config = dict(
    n_head=24,
    vocab_size=8192,
    init_std_up=0.0145,
    init_std_down=0.00265,
    doc_mask=True,
    train_tokens=1440000000,
)
MLP neurons of a small language model. Each row is named by its layer, matrix (gate and up: input weights) and neuron, and shows model dimensions 192-255. Each number is 200 + 40 x the weight over its row's rms, rounded and kept within 0 to 999. A neuron's up and down rows have the sign that makes its largest values positive.
After each neuron's rows, "fires after" lists the tokens most often just before its 100 highest values on Wikipedia text that the model never trained on. A number after a token or word is its count.

L5.gate511,167,211,237,211,179,161,173,151,252,231,179,161,174,303,193,215,239,225,152,239,214,183,193,224,167,263,224,187,177,196,150,214,187,159,244,247,181,139,164,134,210,210,190,210,182,217,230,221,170,174,196,159,191,219,196,165,145,144,246,176,167,217,209,213
L5.up511,91,166,208,159,218,144,204,169,178,196,170,263,162,274,162,210,214,287,135,268,221,184,211,202,218,174,278,276,151,173,192,231,241,169,221,226,161,250,230,252,241,160,233,200,219,215,235,200,197,170,201,203,176,203,183,118,204,172,251,194,208,174,209,152
fires after: "==" 61, "===" 30

L2.gate393,220,212,124,166,195,139,194,212,230,208,193,269,186,238,252,158,218,285,137,218,243,205,249,245,262,199,192,239,240,233,191,329,206,155,264,183,195,198,168,265,162,198,176,185,192,210,210,156,183,190,172,173,190,293,213,255,205,240,222,139,200,189,231,251
L2.up393,247,167,222,250,192,136,171,103,135,217,154,271,243,239,248,173,202,194,210,271,230,262,211,208,175,153,256,251,130,151,177,217,236,185,218,209,169,230,228,189,233,150,196,133,206,222,243,200,225,172,182,202,193,173,197,178,166,166,200,202,176,197,211,172
fires after: "| " 31, ". " 9, "- " 9, "," 6, "(" 5, "1" 5

L2.gate504,151,118,231,159,196,194,221,224,244,169,121,236,165,149,205,289,171,249,240,233,200,198,186,202,179,210,143,189,142,206,202,160,223,201,112,215,202,166,212,183,226,193,147,220,237,198,147,173,211,237,150,266,165,206,206,251,227,217,207,208,231,165,227,171
L2.up504,175,70,210,128,262,136,219,255,202,231,124,234,223,235,230,247,169,170,263,182,245,248,231,98,163,159,132,188,145,209,205,267,216,221,248,172,142,187,234,229,141,157,282,133,229,185,234,155,212,234,200,205,170,245,239,222,227,168,224,193,234,209,179,151
fires after: "1" 15, "3" 11, "4" 7, "5" 7, "15" 5, "10" 5

L2.gate1578,182,247,205,160,212,221,169,210,303,192,189,189,236,227,200,239,151,201,129,174,191,274,244,232,177,233,206,211,215,270,197,113,207,209,201,257,241,240,204,222,255,193,248,159,254,155,193,196,228,248,215,206,235,212,196,153,212,219,220,241,273,191,194,235
L2.up1578,153,187,185,226,219,229,229,183,162,179,143,145,284,168,215,157,243,201,178,285,206,190,140,213,206,198,226,168,198,117,187,196,160,221,203,249,109,175,250,205,131,175,189,215,112,206,242,245,187,221,228,195,174,212,174,134,250,179,203,183,178,149,178,165
fires after: "| " 27, "R" 11, "Anthony " 6, "bass" 5, "refl" 4

L2.gate1042,254,183,291,151,179,217,213,186,197,167,182,209,173,265,137,137,203,195,185,236,218,217,153,203,163,231,193,191,189,115,194,164,223,191,162,212,244,237,233,255,123,146,242,156,173,185,201,251,132,158,165,177,200,209,231,107,244,185,213,205,225,215,132,221
L2.up1042,222,256,154,119,190,246,208,175,175,161,200,186,215,182,234,150,176,181,206,155,232,256,215,182,211,196,215,230,125,232,130,189,225,167,251,192,168,262,179,162,251,115,238,146,166,184,209,150,149,187,191,104,205,190,211,167,160,178,264,196,126,245,182,284
fires after: "Gu" 21, "er" 18, "Jef" 8, "Wal" 6, "Ni" 4

L2.gate1435,128,147,226,177,153,176,159,210,189,153,210,185,177,231,244,249,180,232,194,200,224,173,268,220,200,199,214,157,273,162,173,256,266,157,149,228,187,204,255,165,168,115,165,238,234,131,205,188,194,184,221,211,225,132,271,205,183,222,275,131,220,149,216,204
L2.up1435,205,136,208,197,227,201,151,231,211,201,205,188,164,150,179,148,241,156,215,178,295,257,219,236,161,227,230,204,227,187,153,257,231,148,184,214,217,204,222,190,211,293,155,227,199,205,185,142,209,235,167,235,184,274,132,214,161,198,198,152,261,117,154,275
fires after: "| " 40, "Bur" 10, "(" 9, "Gul" 7, "In" 6

L5.gate965,159,192,190,186,198,252,168,180,194,193,161,235,192,159,149,204,215,266,160,217,196,292,207,208,282,150,253,218,161,184,203,213,187,191,235,128,171,205,199,212,202,288,180,98,215,186,177,217,201,188,163,214,204,181,272,153,203,191,190,90,209,242,202,221
L5.up965,210,206,143,102,201,170,214,193,197,305,206,174,188,227,176,154,206,182,210,209,208,217,132,205,180,145,207,176,239,153,168,284,278,166,197,244,233,184,247,211,227,230,236,246,205,202,250,186,185,212,235,196,270,177,216,163,193,205,157,214,195,242,150,143
fires after: ". " 69, "\n\n" 10, "). " 7, "\n" 4

L5.gate107,176,231,248,146,204,265,262,220,240,181,200,214,225,220,131,277,217,254,173,193,179,271,191,255,229,165,177,158,259,223,141,265,246,247,251,218,155,230,104,228,177,197,214,175,167,199,301,153,232,210,233,156,205,226,181,158,205,235,180,136,241,206,181,250
L5.up107,232,169,141,208,226,209,259,219,167,155,185,202,167,287,276,222,223,138,143,246,223,195,190,209,205,304,227,245,204,147,198,185,214,203,202,98,203,164,115,142,257,209,180,225,243,304,198,219,185,213,210,212,250,213,330,202,191,189,231,211,160,136,188,242
fires after: "." 30, "==" 25, "Gul" 6, "the " 6

L2.gate1518,216,193,230,240,176,248,216,219,245,174,191,265,182,180,238,200,239,231,216,238,170,193,221,130,164,155,222,254,141,279,141,135,180,117,147,219,169,152,158,197,216,181,210,207,138,224,174,284,183,235,229,220,177,234,205,290,229,160,267,155,199,259,126,205
L2.up1518,159,239,274,181,217,179,226,206,195,135,168,241,203,182,199,197,239,246,201,199,185,262,212,214,255,175,187,163,223,271,222,188,254,217,229,195,156,200,294,226,190,282,222,213,190,160,170,160,197,211,228,201,189,207,150,245,188,261,237,158,200,192,184,148
fires after: "er" 18, "men" 10, "women" 10, "Men" 7, "mer" 6

L2.gate1069,264,202,158,137,247,212,212,227,254,198,224,236,148,126,301,263,227,105,194,212,173,205,181,145,196,94,173,195,180,149,223,224,184,251,252,258,267,139,214,189,248,152,221,249,258,212,236,201,156,153,152,210,189,231,219,187,236,234,186,251,199,197,180,126
L2.up1069,271,241,238,215,234,93,223,184,188,228,185,167,166,181,228,240,195,227,256,230,187,233,221,147,153,193,198,247,172,164,215,180,174,183,269,223,231,84,141,228,193,210,195,199,214,241,216,171,174,197,177,143,194,193,217,209,241,147,152,215,204,235,198,185
fires after: "1" 22, "0" 20, "2" 13, "4" 7, "3" 6, "5" 6

L5.gate140,227,209,147,175,191,211,208,287,256,221,127,203,211,163,145,206,186,210,278,202,190,214,185,173,221,268,243,217,215,179,236,201,211,127,201,240,188,238,246,205,217,152,145,208,254,197,197,185,160,199,202,232,254,236,208,196,203,129,266,205,179,170,197,245
L5.up140,177,202,272,92,172,216,189,199,241,216,218,234,232,221,271,243,237,247,156,224,232,203,233,240,175,179,237,213,218,230,224,278,191,167,196,191,202,214,200,225,188,189,171,210,237,175,149,158,233,229,203,180,192,181,169,135,186,184,250,169,281,308,305,240
fires after: "(" 32, "was " 7, "; " 5, "Spr" 5, "Ever" 5, ", " 4

L2.gate908,200,220,210,165,151,191,280,175,162,186,199,157,153,167,157,187,233,230,131,179,216,216,190,122,206,163,154,205,242,229,224,161,245,188,156,205,211,199,174,232,187,175,144,261,216,209,201,211,239,201,140,245,185,183,237,153,153,254,194,174,171,214,143,185
L2.up908,227,246,166,234,237,138,262,188,241,218,210,152,165,199,272,199,278,219,94,233,243,173,160,178,191,168,215,235,198,276,181,192,201,248,227,167,188,189,230,187,223,237,214,183,159,217,156,184,232,193,271,198,186,144,236,189,152,197,167,169,196,193,225,196
fires after: "| " 33, "–" 9, "War" 9, "M" 6, "Si" 4, "March " 4

L2.gate466,215,154,172,261,196,195,151,164,153,136,207,247,176,78,197,237,217,250,225,205,150,158,206,182,194,197,153,241,185,208,193,203,181,182,293,202,202,186,181,186,251,238,193,239,207,205,210,184,171,252,262,210,213,228,280,163,190,186,181,196,227,226,221,285
L2.up466,168,193,199,285,218,194,246,188,205,198,240,178,189,134,209,217,203,157,141,178,166,197,159,147,247,235,249,123,163,136,175,166,220,243,168,186,199,208,194,217,277,225,180,198,154,166,202,231,252,128,277,162,168,273,186,111,190,238,200,222,155,199,243,141
fires after: "United " 27, "S" 19, "U" 17, "| " 9, "the " 7, "R" 6

L2.gate977,176,211,206,151,208,153,205,185,217,238,262,190,153,182,292,189,221,283,318,191,136,139,232,209,170,224,219,203,135,213,161,194,234,204,210,168,228,214,247,174,252,191,196,235,193,208,108,220,249,169,247,179,175,165,235,242,171,242,219,160,213,195,123,105
L2.up977,156,179,185,214,157,182,279,202,280,185,207,150,215,279,140,170,201,215,224,245,206,213,211,225,226,133,267,176,183,158,239,238,146,194,160,98,209,237,236,167,193,229,201,246,250,221,213,249,162,210,254,222,174,230,226,222,190,155,174,154,224,207,203,215
fires after: "\n\n" 56

L2.gate445,209,173,151,198,141,265,156,135,221,204,188,183,204,111,209,236,207,226,130,222,123,159,170,278,217,143,249,158,150,162,232,152,202,286,235,213,197,189,162,320,220,236,183,216,210,236,235,198,179,188,166,242,194,150,226,289,211,213,228,189,186,200,179,154
L2.up445,206,176,160,115,190,267,134,218,147,252,238,96,287,223,191,157,154,138,158,192,238,150,151,232,242,148,206,213,212,288,223,293,189,278,189,207,223,235,210,168,196,258,135,157,166,248,183,195,168,242,163,162,240,189,216,184,193,185,258,215,206,305,167,249
fires after: ", " 14, "(" 13, "born " 12, "| " 11, "–" 6, "in " 5

L5.gate1779,207,239,193,152,205,207,220,195,159,191,173,209,212,226,222,206,243,198,169,193,230,198,206,104,262,136,286,241,195,230,173,200,148,169,202,225,147,159,210,174,218,246,178,215,188,168,165,236,228,292,247,163,228,201,187,130,193,186,231,215,197,227,226,237
L5.up1779,143,168,227,214,194,237,183,213,264,264,245,156,271,209,134,153,250,196,181,181,182,153,190,208,215,267,159,155,249,234,146,188,209,178,187,245,235,224,228,197,199,245,168,165,236,260,182,189,244,162,153,148,169,215,111,173,265,201,146,269,231,104,163,201
fires after: "| " 38, "- " 6, "M" 5, "ver" 4

L2.gate653,213,220,189,155,232,217,196,178,157,214,219,210,232,271,220,231,165,166,155,163,190,192,157,150,280,180,138,219,162,225,197,176,176,216,194,165,190,178,283,170,220,210,110,218,216,207,174,255,145,179,131,171,176,186,239,263,225,160,186,208,175,214,234,166
L2.up653,207,197,227,149,187,189,236,194,212,219,173,222,241,187,220,138,285,152,240,227,228,147,163,144,158,177,188,216,185,210,184,147,219,166,197,217,189,207,181,171,128,246,238,203,192,130,189,192,219,269,200,211,204,194,160,253,197,155,203,190,197,178,173,218
fires after: "| " 33, "High " 6, "di" 5, "P" 4, "sil" 4

L5.gate2042,162,223,178,223,268,281,192,136,176,155,225,159,211,163,307,214,188,175,289,197,179,249,119,189,190,187,176,250,178,226,186,240,187,165,208,158,149,218,228,191,247,284,162,224,181,190,170,212,257,186,222,159,236,237,262,197,216,148,275,152,221,125,253,129
L5.up2042,186,166,190,235,190,231,148,226,261,267,200,218,181,221,284,131,259,167,226,205,274,225,202,219,212,185,240,202,198,290,209,245,129,203,174,127,211,210,235,167,213,268,123,233,232,176,178,209,242,240,114,172,214,140,207,158,165,158,177,118,192,206,190,207
fires after: "| " 53

L2.gate828,206,156,249,178,242,168,157,157,245,220,175,193,140,117,229,155,193,230,184,251,231,243,188,203,241,189,156,178,192,190,195,205,202,175,192,216,237,196,130,201,282,144,242,203,234,235,151,174,199,257,163,220,216,169,191,194,222,153,275,139,201,202,209,206
L2.up828,236,174,184,128,201,158,239,192,199,226,194,139,240,122,194,205,178,167,163,170,206,264,157,206,253,211,197,211,203,222,185,220,143,121,189,196,157,250,207,137,208,199,222,222,199,97,119,213,212,291,223,167,181,184,156,201,257,121,180,213,204,182,275,191
fires after: "\n\n" 38, "- " 7, "de " 6

L2.gate1188,228,214,180,202,242,202,182,180,186,236,235,223,221,184,145,235,203,218,248,212,194,234,232,253,204,231,222,212,214,139,216,173,212,242,182,162,145,225,104,141,180,175,307,223,210,229,244,216,191,181,129,226,186,173,176,248,219,213,256,155,191,216,146,263
L2.up1188,312,165,210,132,207,197,210,238,162,184,230,185,179,139,212,122,113,237,212,149,233,162,186,113,184,221,303,195,200,141,166,205,195,194,173,175,234,141,216,272,230,223,241,189,158,157,225,240,133,172,253,225,118,220,225,254,213,248,232,181,78,282,194,180
fires after: "| " 25, ", " 14, "–" 11, "- " 10, "in " 6, "(" 5

L2.gate1729,238,215,230,214,226,153,163,177,183,233,133,209,148,240,252,148,278,187,121,274,270,184,187,209,225,199,236,209,290,189,230,271,163,243,136,235,163,188,204,243,228,212,162,213,212,196,179,274,150,217,170,251,250,151,152,178,275,227,186,177,187,170,212,271
L2.up1729,228,181,181,164,139,213,167,180,108,152,173,193,200,164,194,186,292,229,143,267,230,134,231,222,188,194,133,216,207,241,196,302,119,237,154,221,185,159,183,195,232,137,287,162,180,259,165,189,223,248,191,212,284,180,261,246,198,191,216,247,160,287,215,227
fires after: ", " 22, ". " 19, "\n\n" 6, "(" 4, "arg" 4

L5.gate1315,224,135,134,161,141,188,169,147,248,188,221,199,190,250,178,207,198,223,199,211,211,136,162,154,199,183,190,242,174,180,221,138,276,248,201,87,164,214,248,251,141,133,181,257,199,195,118,203,140,252,263,230,174,241,214,148,258,223,213,151,222,263,181,167
L5.up1315,193,180,194,174,253,224,207,205,158,183,163,226,214,176,163,175,235,175,267,301,171,133,208,204,218,231,151,252,248,93,204,158,144,145,164,221,200,200,178,245,163,216,200,141,219,230,253,224,195,187,189,167,236,242,186,170,310,240,182,189,200,253,222,136
fires after: "| " 36, "." 21, "," 7

L2.gate656,170,152,185,223,232,237,248,160,228,219,236,287,184,208,245,188,178,206,187,245,175,208,129,198,229,113,149,189,178,232,176,227,193,175,109,216,197,205,175,215,214,138,166,244,244,203,212,212,176,205,208,199,223,105,228,173,176,183,180,197,145,163,208,190
L2.up656,225,253,222,155,251,183,251,168,234,168,151,259,188,217,193,226,233,243,136,144,212,184,145,192,214,153,160,138,180,270,200,234,187,151,221,120,205,243,211,238,228,142,163,233,200,184,269,157,236,281,236,239,194,152,211,180,204,163,183,211,176,121,266,265
fires after: ". " 27, "\n\n" 16, "\n" 10, "Mil" 8

L2.gate1546,166,164,274,235,229,210,275,160,186,181,260,234,202,201,230,269,194,296,247,226,218,277,235,134,211,178,143,190,197,164,184,175,221,118,185,182,257,243,271,205,184,183,212,236,122,162,168,215,196,216,175,270,96,221,207,300,145,216,147,178,141,137,202,242
L2.up1546,218,225,195,146,190,145,226,189,181,163,186,241,201,208,226,174,177,206,215,214,238,240,158,178,198,232,176,172,130,208,206,203,132,210,145,198,198,206,184,237,236,171,213,255,264,150,219,242,267,222,173,217,176,196,211,156,217,184,156,115,180,170,198,180
fires after: "18" 13, "1" 11, "4" 8, "end" 6, "10" 6, "Att" 6

L2.gate1896,219,181,260,159,254,141,253,168,207,263,134,292,168,186,223,176,177,253,171,216,188,167,256,266,243,238,167,231,252,184,235,154,218,199,271,150,187,211,177,148,260,161,196,183,202,175,218,203,231,158,178,107,206,257,183,224,235,226,139,272,205,126,194,196
L2.up1896,173,246,214,191,224,281,150,195,252,159,117,256,180,176,180,196,186,192,180,228,204,250,269,249,208,213,180,237,226,237,177,187,280,237,131,225,181,188,238,245,185,252,254,206,228,149,181,184,158,231,207,236,241,218,170,119,228,120,144,186,173,191,205,228
fires after: "Sm" 33, "Ul" 6, "Inv" 5, "Sh" 5, "We" 4, "arm" 4